From a checkpoint of a small transformer trained on Wikipedia.
Size: 16 layers, width 320, MLP 832 GeGLU, 26.5M parameters.
Architecture: rotary positions, normalized queries and keys.
MLP neurons of a small language model. Each row is named by its layer, matrix (down: output weights) and neuron, and shows model dimensions 0-127. Each number is 128 + 32 x the weight over its row's rms, rounded and kept within 0 to 255. Numbers have three digits each. A neuron's up and down rows have the sign that makes its largest values positive.
A block is one neuron, or neurons of one layer that tend to fire together. After each block is what it responds to, as a language model described it from the Wikipedia text at the highest values.

L13.down315:104124146128136145112113147104112090148099082089135117118134213159185142147161164119099157114108127163110165163133169154157129101085121114139097132114156142097114111125089094043128129147111178109137151107118152105099108134081147098153145123125165109133125146126137143142122106163101158153121129142169127143162128146131143157091114166149000087117142085044114102098123167176132126059105
Responds to: Mid-number separators. Separators and digit pieces inside multi-part numbers in tables and statistics, such as 6.84, 4,599, 8:57 and 39°56′.

L4.down116:118107122107058115144092109088059152207108187145098124188119092134116163101072136066137064083132177116113090176116128137108108114152075104131154106126127142107164187123144151166116145139138131125152111121117120152181149118136139104118116128148179221145163088124091158157155114122133156158162156079122119147109076144155140138118169101150086076200140108164120178119111130177141190104151
L4.down266:095171173127159096122116183126048115158099167124108150165110159151176182093069133119163118124137111096108058110062119183132125084125120084137164139163149168110161111132159091096115167126130169134168088186123175147108089136068194122053128144122068122143129117140114140155116113167112194113181143119116064097165104110123100146073127133103119151153124147110130154119176082090128132191089
L4.down487:090097154161105135102117120133092144132141156118113092140073085118146199133106121105094096097080105133166143139155168081041151172113106137120162137141129096118126114184122134126145108110136087126134110134201114070145191143118068158085161142086091141201074133121138145163150140139181117203168108120084130155137173099148128105138083140100167170110140159119114118097061100119141119121148
L4.down741:149132127135164128126115101132142124201103092076083114095130080083157146109111110108091080082129090136182107110079119125161193124088107166148100133082203105142103168113113088064104128143096121163172160109181162104146127149136144129164158106158183099104141126118163139139148169141084125162101105175128079140152131163112112102104174092166147146120165126104120118097147167101172125101134
Responds to: Mid-word vowel-consonant fragments. Short subword pieces inside a longer word, often after a consonant-cluster start, in names and rarer words: R-end-ova, Gr-ud-en, ent-end-res.

L13.down722:069117159073153145151166104145175163155139136125115150107116158184139081145089141174107117131155089130153120088099129103133131134144070210180187127132080116172127176126179184175156082175125107133109121147158177142153118105132119149112175099148130106212047095145141169114125164134103098182106128095094149166121139125146126175107089091114186128119106125128184121127121067092087128109090
Responds to: Mid-number separators. Separators and digit chunks inside numbers in tables and infoboxes, such as score dashes (1–2), decimal points (2.4), post-comma digit groups (1,830), plus some " (" before figures or "footballer".

L4.down365:145138119114192127137209116102144088157132114152129156115155122125107150184073071157129163073116127162185110148106130121120114098169047129118134091121106154104134114150167090090133120049109122109037119134079169145143162193131128121120089131070120124135131134135128149168099055118121152114084114185199121116101114059181150144062147118139119093169130194141074124098059127058065153155093
L4.down485:028156145148091144156154129081070174109140131150168161128091161164104152134149121096088138149125170118164199179124125141136147073063136097131122050117119159132180131145133128146121129146110136125077148176132138121106134088129109139115181112109145126137091086116087140112137170127119103071095143123119181149074157090165075101112096066114140192156115143106100148115161084118151128112100
L4.down504:094149105169080101075176106132122162078163141123177133136150109164060158065049162181142163115155085172119099148093110155119136191130110115146103105083128155069081099170149094086116171081099113148178087137135144150118161137091112135106123092095081142146179118170085163180081159128102139150160150103136124161144156148067100161152134101033134104131171132114105126075169118156084176142153
L4.down662:061154118113096166187158202147103131172098136152168151120126098126102122145118170129202131147133159169129108148102096162116093127158169154079148133134137135152189169088128102143149105210134131171134110123159125068198083131131144147061111147092140134116083132079136174122158150133134150164123100127126129139113196071093094130119136164147134108095137113060125147145156114135050145114162
Responds to: Mid-word name continuations. Second subword pieces that complete a word begun by a short prefix, often proper names in tables or lists (New-ry, Le-ap, Bou-ak); also periods in table cells.

L4.down61:073136115125111132154156174098124127145139061091100159161115154157128170155100053150138058121134141143128094105097114184126166169103112138106096109090152102157091157146141101046119108145092159104172127146088115130145071127133173151155076103131172115172130133130173108086138115159138115090094175131150176178142155109109155117168182173111232099134110107181173149077110149151194071129160
L4.down103:160100105151159124140139155109154171108093157114097170139065104108158140134094145108079170092104155121124121104151089104154116131109101105135128151167082136130160204091110132177185133086128080151184091123169161147097159164125120086137164112106133069113127120109097116138108125152073119125155156180198154139099181121155102157094086120131169180131142159132147169145035092103119089116127
L4.down232:131117090093137142131128131188125138114170123120098166148080153124146131111087123095076125074172127126115088059111119106123146144123097087134070173088135101144228093093146193168133118145122186103146090125132159106093099100127136110137145158133064131120150071114140135130048144203117123101141052103104107102135210183136066141113067137124175114156136152150102141138145132103143094105097
L4.down818:142073162104108166141112107080110112144139117161213163080129135174082184130138124160146096134137136104163117109147209123145166114100145116113031091105089111167142131104118097159120083153073153125167141057111131183177154129178075115104112123098114155137108116145147127142176155190122145131096162095120087084099165141153201137190143124124202168103138110171140120100130084143124140094139
Responds to: Region/ethnic modifier adjectives. Geographic, regional or ethnic words opening a noun phrase, often after "the", e.g. African malaria vector, Eastern architecture, Africa Region; weaker on word fragments like the z in ozone.

L6.down33:105183190162115172098170161091119133139093196102085144095100158106160114132086091136151146179144103111115117102129108095143148152095189157134097157121118153145100149109108087128107177123125125146118153179080136151138132129088142161215113069087064130144171134144144117128140077078155099048177120105166107083104132126170151109123115133145133102086132147132090107188076175158177121094104
L6.down204:096115096135146139105124145138137130106136164145122128075104156158073166104077112162137014121104035171123136168101169114098078101125127126092088131157148157180118102179165140095156152153091101122146080158110105112137135146087148117095129132171142146135155137106215124175092144171097194084187203112152132080141101116090157094117175181099097134097198135076174152125068129078087154137129
L6.down583:132118128095164090136098129125171124107133052153082098109174144179152122106110107118134176146133140121127124115161212157148121145105158127090145144138135139165115182165093125134116171084146170088177140117122139085053183099107164120127065163103156131133122091086124104154175106130136091174128155139114154108123106105166112101094096100083066157085137098155152062158100155182148118193109
L6.down686:123088150116144144123129204074125150119075109098145198113089144117226133113092141139170126150138130142124134079110136147107089077137171065129191117132097171136098139080121172156103136173156093087136114080118114114168165154129100133111146112093192140095165097125118138117066143072103093123090134079061129160139213094125161110183175102177066143124119170142116163130167134129097139160077
Responds to: Sports table record cells. Cell separators, spaces and digits that open the column right after a game score in sports results tables, e.g. "W 15–11 | 15,167" or "| 32–27"; weak scattered hits in prose.

L4.down89:147124167110116024164141080143117111135119104157112096141045104115123111102089149155138114096117147094093127122118170136155124115144156125134105148175111110151146153111139155090157126133100131115165122171152113076173124100084158122142152082147115142080097139161102054118094063180110180054121094134155196134155111080164173153094106137130125088175164153114126145109118099149146101158145
L4.down99:121115152155226073119108133129089100134129149126106120129095146112120107129140110111124104081097092091174066070155121064159146240076126093166153187105121113121176118159117146139191164128178115078167152149098122123059120109116143172075120125157094174165096170099123136147134077076142183165109145126104158118133156065115145090110095074117098175105134174094156100110171113142115095147133
L4.down721:118148136158124107103154117147195143113140085100215094122156093168166136107153137074095080128140113138148059112154086114110139185140118103130161116117103118150193091165114101190046137092134115114186116151112128168134132118127163101079099102119164097143123107121119143149125123172132136138053100134170150127128107075126103105049139170141123171144109142126113146104139067069095086177113
L4.down781:094176194140107116096148107150107110086102099108164131125155182145114179115128109124181111119116168117148143143132104089131069109190165201128152123059175117112069151126119091097114110128104079162153118131115188133069147148182077146141150041163129097131096077106100158143131060101083077104150130106129128119132137094090135129079110152133146122163115169194178116157131134120167154173128
Responds to: Superlative and quantity words. Superlatives and totalizing words such as best, most, all, total and largest, opening a modifier or table column, as in "best known", "best practices", "| Total |".

L4.down442:176136123111094101159178093160149154137146060132110146143100099137163131125143131169076069094043182157164079075192125126146112132141159059132109086147173139121060167152156126182199136139143141085178113140049111098149096129122111175122131071118128146161129178115119102115160075106105126151109139129128163135124120119121098155090146083114079124109199155140103178115146107157093102112160
L4.down493:126115129110167128148195142079070117166175150090120165140130193110122104138154198122146137136112156132102125117106088116183103148146104113181180111153133164153151133130131119080120136167118136132143121148116146160125084154115128088079117111124125122161078073145106137124095077112078121149152117110126116093063129134207061117161126160120255164143134128198119111130136110135113087128138
L4.down628:095149097071134130130183087106172151096182136162094126122168134128156174138178082152126130131111116141137056132196132090115126161106143118098112086142095126154094130073123081142156145149139145127116113109132074158129108070128101158169105184170110166142151136167178087148085132171179209130117102142176114136074129124122123126133153152110106095125133101096143060160156151171193048108135
L4.down820:148115125089085060075149081181155168097151122118120039120064137135076134126128131108095108142112131185124121112194096160104079129171170112152106118130191081181191154136171090146144099137128123087158083141135150124176152136118128152114160104078123178124151116114100126142142173149105159101171072137118142174121129122109101131136124120142161095079165121158140176091111150161129121092141
Responds to: Vague plural quantifiers. Mainly quantifiers before a plural noun, such as several, many, various, often after a preposition (in several series, amongst many others), and weaker on mid-word suffix pieces.

L4.down105:147099142144151123159133231086129138090074146134101119139131169135163107153147166139172057140141170149156170165126071209143056155161121130141138090163136144146076139134128076124071093149121165164085183111116182155170112145136128168121080098066070085150143153142118147146109103115084132096192112132145137129134215121076170170164132082181142113088086122172181124129185084101139122131148
L4.down188:102111106047128144185146088128075095117112148128188086143151178075124158130117147080131061153119125207096113141080065085115088148141183114148170063097160142138098106141146147184076113183045080098139119165177210095179098083132089120138076130060100090091193101158116150185095124157080123089112137108085155099111129164154142108138107096161165062104099130168136083186109087157125098157129
L4.down371:158160115146111119141122089121129140186098125141148150100154117116160130107159057134082146129074129086117081080142135140131099158125166078186089069189125132143090064130122181153111085145126124168088169128134092185128087154104089125085076140147112157144138135135125139106103110105088129073102110092132116090141165189141165151121143138117193160182162061139126135091071156173173132136128
L4.down798:125183172120110115155139104167169167077098089163132085176110135201181127178110105133134138114125173146131104104204095105107057120100143079109123090129151111157152121143110104145116109118124146163127163112076103151102125131181100161201120106140134115092159095167142164169155118120164164090120177160095101136062135150110110130072111173157143111149086151124130074132160146083209116129106
Responds to: Word-final abstract suffixes. Final word-piece completing a multi-token noun, mostly abstract or academic, like -ism, -ness, -ity, -ics, -ation (Neuroticism, plasticity); also sentence-initial "This".

L4.down302:146125184120098152125173131077163063068150084160092091137149143109105147090171123103137162155108137147130161141175114121146152103207134152163114143041097099109118097172106155149149094128141121177117130109168142097165119089115173082088134151140137063097122091108090084151081132120131099084127099172088179111130115121150121099183172097106106147151145086147114088113180096162210199116150
L4.down426:140155135102054130145126152078136150108127138128118087216113145169146149119134143141159097087124154101149168138120157132186100130056170133135111131069127126128123104143178152132097130105133087166134121149188154163168154127101177128098141081163177140111102067184113152085099132091111158092166096132088119180095135096155150123133118127141169118194141077125123076128063137145183122184125
L4.down492:146185117119131238138110186115151157117152100164169186142063062146119121142145099112080161037145181153087129162143136182113116114123070128126096134163181153108134094088185166099155140124094182163122074140098125144169170089136147128137146108091088129118181133088107155098096127119052134201072122136105148129111132142118168121133141115142190063117176148132092139122108123086155154076141
L4.down702:133153167111141148123100162072044155154118114130140134100144126102115116169087134150156046148161104147115103085155131088126117043088200039100138102169074131120092062121123181110082137159113085132109128140146108150117150094171173076117137153118168133098136127082092156097112087121139133146106146160135124116123110148178118126114066098119207148100098109153163164168143118047182119113083
Responds to: Word-completing pieces, score dashes. Fires on en dashes between numbers in sports score tables (5–7, 3–5) and on final word pieces completing names or words, e.g. Feldkir-ch, Pol-k, Mor-se.

L6.down38:139108130123101125078097154189128147117078167144196115160148076130135165074159197159081129096137155119183126116136158118150150184168137108119051107124103107192118096115116105170196125087150128142129098146117111130211139143102116072164134083120141179138114061117145082095090087132108205167165173176119162145155100129112097133135126192145150121100123103126161129087094152122151079149185
L6.down554:133089125168160149077148160139069146086152111139170169135128146149110108135106126156157090155078105116067104095118142149135071128069081212074122124124111113099143111051123162084180120198182152148075133149079037103144177141129162125126072118142135103110142167116084136075168101103120149101158077134122170158130136115171126144132136155140141133090101147149133109174031144184117118096062
L6.down630:154127096091089111083094147149160149127143055189161108151160061124104109118112140120110130171103156139117135126142143070114122183093162142080093157163098174102142108159173106171149072105117103141103199161073124078185131135125147113217131094079156121173081118138128115108096101195127159137155117083124128110141124081124141150099118098159171128050112106127191106106095175141116127149181
L6.down799:158146154134072114117145136111098136135053137157191099176151118134096136095114150133140123140123097129114180130153156097099092159157126199148123112124120081104148149106115101135089112112158139144098127140125123114157120182120136140116106084133168126115081116131158169101114137178114127088142197197197188136103099084115113139167110157120225149120096089131155119128122160131176212123121
Responds to: Nationality/demonym adjectives. Demonym adjectives or their final word pieces, often in biographical lists before occupations, such as Kenyan, South African, Ivorian, Welsh, Azerbaijani.

L13.down639:168149111174198095143127140098079104145100135180137116096106083157126091113120105157101100163088185172126164098110134144083200157153101136152128046134111142071171134130157075068146123219116152079136147090112125145150102144157097104148161134143127125118132184145142057174105057104133136153168137128114102153133067160123166159143121159137114163126092124133161128167168131076128054174123
Responds to: Duration quantity words. Number words or few/many after verbs like spent, lasted, played, counting years or seasons (spent two, lasted thirteen); also have/had before participles.

L13.down379:084121136105096081109084103140121173134141097135163116142076107052112135132115172113143121079189094160118129225159169059109172160117117152123095120143087082117099147131155128113180150152130181168150149123121105166127180125151096127156140101146049143088083135149121129142091173157137122167068135090171119110097124109146162145109097151087112119125070163127140108113101124150120117131178
Responds to: Mid-word Latin-root fragments. Word-internal subword pieces, often Latin-like roots, in longer or rare words such as Sanctus, nectar, Bacillus, fictitious, centenary.

L13.down779:100147090116088159080122145109143089086126124128123140164144173135142152169151141081173226107137125126185138150098157138198204131123151066155161106109047165055147121164136134124042147117144184117184116119118119078106154128065108142155101112145120141174095153165083109129169071083133166110070174107144101200158162099154093146151106153126152149174140112158114157165107144076134171117100
Responds to: Table and infobox cell values. Final tokens of numeric values, units or labels in tables and infoboxes just before a cell separator or parenthesis, such as 24–5 |, sq mi (, 310 g (.

L6.down49:073112115115082069081146121097120133099085137140113165111180087149124084134085117086142130156105125106127128142139076112132092143098152182140121073153118143092106105112126107132101087135131121107120154098120172095180124119162142164160110136105133132125076087049100167138147076120124139093105099118155091147126148120082108164077146120121063142107150103175075177086131170178132112196095
L6.down190:062089161128146079168164112101123116116178101105156128131126133129092118130098201138091109146103124117113143102144071107162096112111151165161131187151121158114152152133151181114132142129090081172105099105114153125172091135103132117129125121123070170127097193106170087062162087144185124081194109108072145187188163121142129125136196181153086137173132102140119145079092115108111155090188
L6.down370:100164121109107160106098170127137099116113126134147103099146122160072176155112153096107118122117142116100121074122206130140076117117117144088102149077163160126166111131128142076183171126119138062165102136109122120137063129128134104068137118108112121118190151047140117102066171038124097110155084143103138159137101088138128120128157142084096123150152112133087172042161113083102175127136
L6.down546:196134084114085146092067127189098117093140097124118101168104139144153110089136132192186137186080115214104075146121110135106115120114097110163128096096118150117093114130153117127084127181142090097159161128106104115096065147122144130159112149126157112135090138079137149127113105118113119104088081134125193093100137112131096141090129128149113123108089084147172106072118040131123150095087
Responds to: Adjective-completing suffixes. Final word pieces that complete multi-token adjectives and descriptive words, often evaluative ones in reviews, such as exc-iting, ple-asant, ble-ak, accident-al.

L6.down246:114145114138158098155102163148126107223114130130097100131138142111158099097089135109123149150129125113136137102087137109168109104115124118137187105122091096135188085133138086159098124078108148164145172191170102124125106110131117118134083130159113122131130139111132113170128121136139146092105099134201157105105131130136114141105146138101074168117105178130093192091135084067161132134107
L6.down259:118119101135125112109173116125124096136055153196106095103120121150180136130061178167103070122136111120180104178099129122141112099137102103093166159168110087102132127085126175132143136110130124085160125152101143135156142146142140111080133172135069104139117075164116122139097119143117081111127101065099169131187140159106018117115140142153130130137149146177099159119147149106090104082076
L6.down466:116162091142155163164149140108120082059134045105121079136083155155112104127160161162225059157123139155134126144134086106090159159189098111097106191127079109213154199179136170118157148209065138129115131132158174064090100222107107063136111120107161150143121102052165102093125160107126106094125160189164124095159089106118118146099116123110109134109113165122118157169150153109073143171148
L6.down582:111061101108098100102110114142124109113098110185161099107168108130110134094092183148135123143099167071122097095137155142079119145141104124155120142148093147199174061081116134110166160144143071064164140197100130096156084167157177142142133089149135110135117092101128100125110113153142127077137118081123164103090102102063180159098115200150112131130081098134096085136141161134122152114140
Responds to: Degree, record and percent words. Comparative and superlative words (more, most, best, -iest), record, total and percent signs, often in sports-statistics tables or election results.

L13.down590:116106140126157101109127140129093106085069111123089149088121162115127110074159158127174115088141086090128095149077200101123133172108156125139159119168150114141055148118128152155134140135170134150116134112159117163130096126101152133141139088149170095127124198215121093126100107091122127090111098085133153072124087124158164105136088177141227135086165126137095143127170107130138091191146
Responds to: Foreign name mid-pieces. Short word pieces inside transliterated non-English proper names, often in tables or lists, like Sem-ash-ko, Abdull-at-if, Nag-as-awa.

L13.down120:125185123102142146066154100089150067119139117128150183095174097100183149167079136125101142148114155167157133135142147176169116191129069158109122161123093111114134105150133072144163105152106076126127168081156180126075112099130074133102120230118154119092126120113151121115067089196074149179149158121179096159139079121104154185121151133126205141154106133165160151072160151084170116196164
Responds to: Field word in names. Subject-area words inside organization or award names, usually after a national or place adjective, e.g. Fencing Team, Electoral Commission, Brewing Company; also plain field nouns such as chess and fashion.

L6.down126:136137134087155108146156028143052136159145132134125121165139101137077138133083079141094129127106119140122116127140061132126137146089135081141167031159133103132088137130093125162096082115096113131117143133105137123128137161134152101123119129083101113158162145083095148179138149081149124105171084105113116122148102129137130194054116070107143088120090126194132121171149154139115143159085
L6.down501:118139111110096193179188154153094094165165095149133109092132149136154155085109094175121102054124165059129108173075097062153138121126140118107145149081169106117089114115119122158153146098090125190104105147142079133139124164141165143168085135139084141189131127145078107151117109149067115092093140188136112070087112139183151124120172131179112138189165121165128100126146143122150126081116
L6.down526:116163071138144131178113076151153050126104144169145118136168118115101079137143123146179207166151154129092101149144113180114118190123135117183186123123105149123171115173106099130117112151147105142175089167101226149074132073179130190086155075087120148067116142137163176114099144160156121183142093078133131158104099146111133139134140149160110116134147056150123156130165095106181182094131
L6.down625:108105153105151133158175146124129075143094165159153140166155146123061085193134148144141146140154157102142066126090133119147066109100123159203129138092129126178105105138083123139177100136136087080129100190106181202159103112144169099101139180079149065097134104073134165098108143129086111150120111107129143123074123155132157109177135183093070103174165111075101139096053139106153116185130
Responds to: Score separators and table pipes. Fires on the en dash or hyphen between two numbers in sports scores (6–4, 1–0, 4–2) and on pipes after table header cells like Pld.

L6.down89:107170178163176124196098162097129055045139140112157107107132156169086120178130080142144118120081062198138106131169141101112190065183130150176091155087152118114092165088134116170181089106177120135120150139112138141147150080131097188166170163131104119080133131087123171098156135101133113111131119181179137123127169200127127132110170201069083164138111194100074087045160146138103109155117
L6.down163:080154128076158097155167155120098103155130164106127112078172102134102112106118121120161092148171112136073092136096151198151119090140116112153117119126119138098173142133100142156126055188143142135096055128113128120121061125127186087118140145092158088197151119148117139154143119106147112100161143173071148134141103150121178123126169103097181121190114128090094120126064119142164120160122
L6.down314:112164143110146085139065099197068104126118068114138177140156114072104119138086152129116176146118117099111141143120139167094105111115179119158089087131155171206173137137095078080142150159162130056070146163181108123131131055113119195170163110100134148117109161068136122141132151106083126130116145088127178145152152195133144102117103082153137147099121108146121140101134144211137132134107
L6.down358:118168166126121134142061129109090101151120035090096150098140162174098127115119176169141175103112144199120123180065109116108137159125151146150139132151114111062145112162120142161129056103131100134138126162089099129104138139167137178143110068140118075131108160175052134177158120161155125166135093106066021128148106097079183173159102124078133137111155173058052087100177132109069111125110
Responds to: Football stats table cells. The space before a number in late cells of footballer career-statistics rows, after | or ;, e.g. "| 1 | 0"; weaker on mid-word fragments like kWh, NOCs.

L13.down640:103153077124132116146143076112076142110131139090172126100123101210134168152161136113173055096097144136125132135093055123110127072142171136143090112127176161098089069118161131105172103134149148072133133135139141144079103098130151105141057177099109110102086152157111067122163140123141109116135107160075078122143163070186062165119097145161217133098137120066130075119102104128140164149144
Responds to: Abstract head nouns. Abstract mass or relational nouns heading a noun phrase, often after the or a possessive and before of/for, such as cost, support, control, interest.

L4.down53:069165179110137102164109127164097139099076111086103154141135183149110174164126127186124155121111187112158086129081071073100067118115095110100151141127079167126014113084153108142098114116058103167088163126130084158117127124116179143145111084098125119189103153141154168128074161032091139122107115100158095072106098119115139093136124126145106136044148130148117148138122141163160109110090
L4.down227:144160127125117157088118145075149175121147086166108095141125199147136081135106120157141152173110099108144153128188149149139085147113100115178085084118110159198117078125082114098185129120131113085090194127077141147095101092107110114083093158105127127099136161086096112075165126132133121107131121149126061064135128106151087137157097144196111157066127151149197164119029212156080141128145
L4.down236:142161179123114122131128072236157146101104125120084113107190151153146086095101166149128102113027165102108122116139156096131151134128129147176133073140169118160126096092101160103134162158128104122145124124091141126119075117118102097085108138102134111095177113168079169150134135106124132056106173087146131107101178159129087119139069062126099131082082125101148113155093136097124107122118
L4.down309:152102090146120173190140133137170119097115120112171152080184124090099170096086153174157137186075150158139117109130154137133109084160125158124121156160156166156088115143087071080103063181109128097124146140155150089169155086120154114101110157153109154124150186116109145113096125125183101131163177119102117075161128137139135142161109055144140117092128097123155114145172109121065143148136
Responds to: Second number in scores. Numbers following a dash or hyphen, especially the second figure of match scores (Linfield 4-0, 2–0), plus range ends (2016–17) and day numbers after months (October 5).

L6.down101:122150098144147068134144091169147192112102154137173173116149146107159151130125116088141180125132098151076102143114072134139124126170144135172133124128179148157081121115126138137085094127150095067118080133098161150089146098229091090186030128116136194140194184116158101100123136152152143162094073107144119072081117124119145168137145090110233129160146152120153137161108077120108068092149
L6.down170:148127160130049176122129132135178122073145142173117123102125120121135160097160140179132104128140200085127193104133145151125148147106107102111117073114077104130188099128112126122162095091093121118142169110173096158156083124186112050169069165106100150133098144113118118079100131139107135156101137083127128144069140054126121100112137201117150122109139123153145094180128136073077141155172
L6.down443:136159169139115109110124081141160154139085124140070151093134158123095062103132146125126053166152106097135165132095151179092105136134128127129115139097118129106137117121091157137171125196104091078136062123062123095129068150132169104152153157167078181097118142099084108112105139202114151129104156105055198104091112120117146086103132165154142143128116095142140164155111160155112109162116
L6.down542:105169098095154169095165134118112137095104182117163105132153166116135145118070092164119135157160111095121149116146135174134151140121183137133118140170135138068101069168110140146124155082067093108143140099080119127170093123122147084134083154159122163160146128109141124122136170171130198120097102079172119136050096125152182161098154119110143101066167097098145144134139097088109141170107
Responds to: Word-completing suffix pieces. Final subword pieces that complete a word split across tokens, such as -al, -s, -ation, -ities, often right before of, a comma or and.

L4.down91:166159137085160151164113084147091115060095100165156151106166118117127137171158175116152121189182109154136156152147185165178112143164194130150105188143108118089173157175183090183119129107143078106075146073168082143151120106193114124170103115111179191150132160137123049141116116134118178080145104109202116116155106133123103153150127123163119153120101096103174103157139105100108147119119
L4.down213:162066131141135115096143165169172173158110017130155152191137128046139143222135126143162103192135163167100091182085060104099145128234161186105122118108123095159135106189198074145106106102121143140157181125192166089135068135084171149130154124112139113128148100145156102119191121120087134168158109128130078071102098173078154143108165122135154110107106089139115198109162166184088118194088
L4.down257:159144132123132120155147176163107132173106103112120164125103140173161179105098123123120098124103158102053106120154119174183078130115141089125147108160048191146105133177107132121113142076128095169154155126158170183143102138160089053104094110110160170103131075131156131106083177104160164162115118045119143173149113146169109160111162090176109130142143101104148125109136103121104098114180
L4.down355:116142095117170079168147164100127165155128164165144172124110132128152191128137053118121106120139131167141140085118119138111159099088100102146116154093142164112113112138173145137134147139200129108061067176191093181114129164145065069089105144133105093113112133067109120096130140132135143131165113118135101144087052169132088162157205203178216090088123138106078114174138179124150167119134
Responds to: Mid-word continuation pieces. Second or later word pieces that complete a word split after its opening consonant cluster, e.g. sl-ots, sh-apes, Kyr-gyz, Ev-gen-y, tw-ent-ies.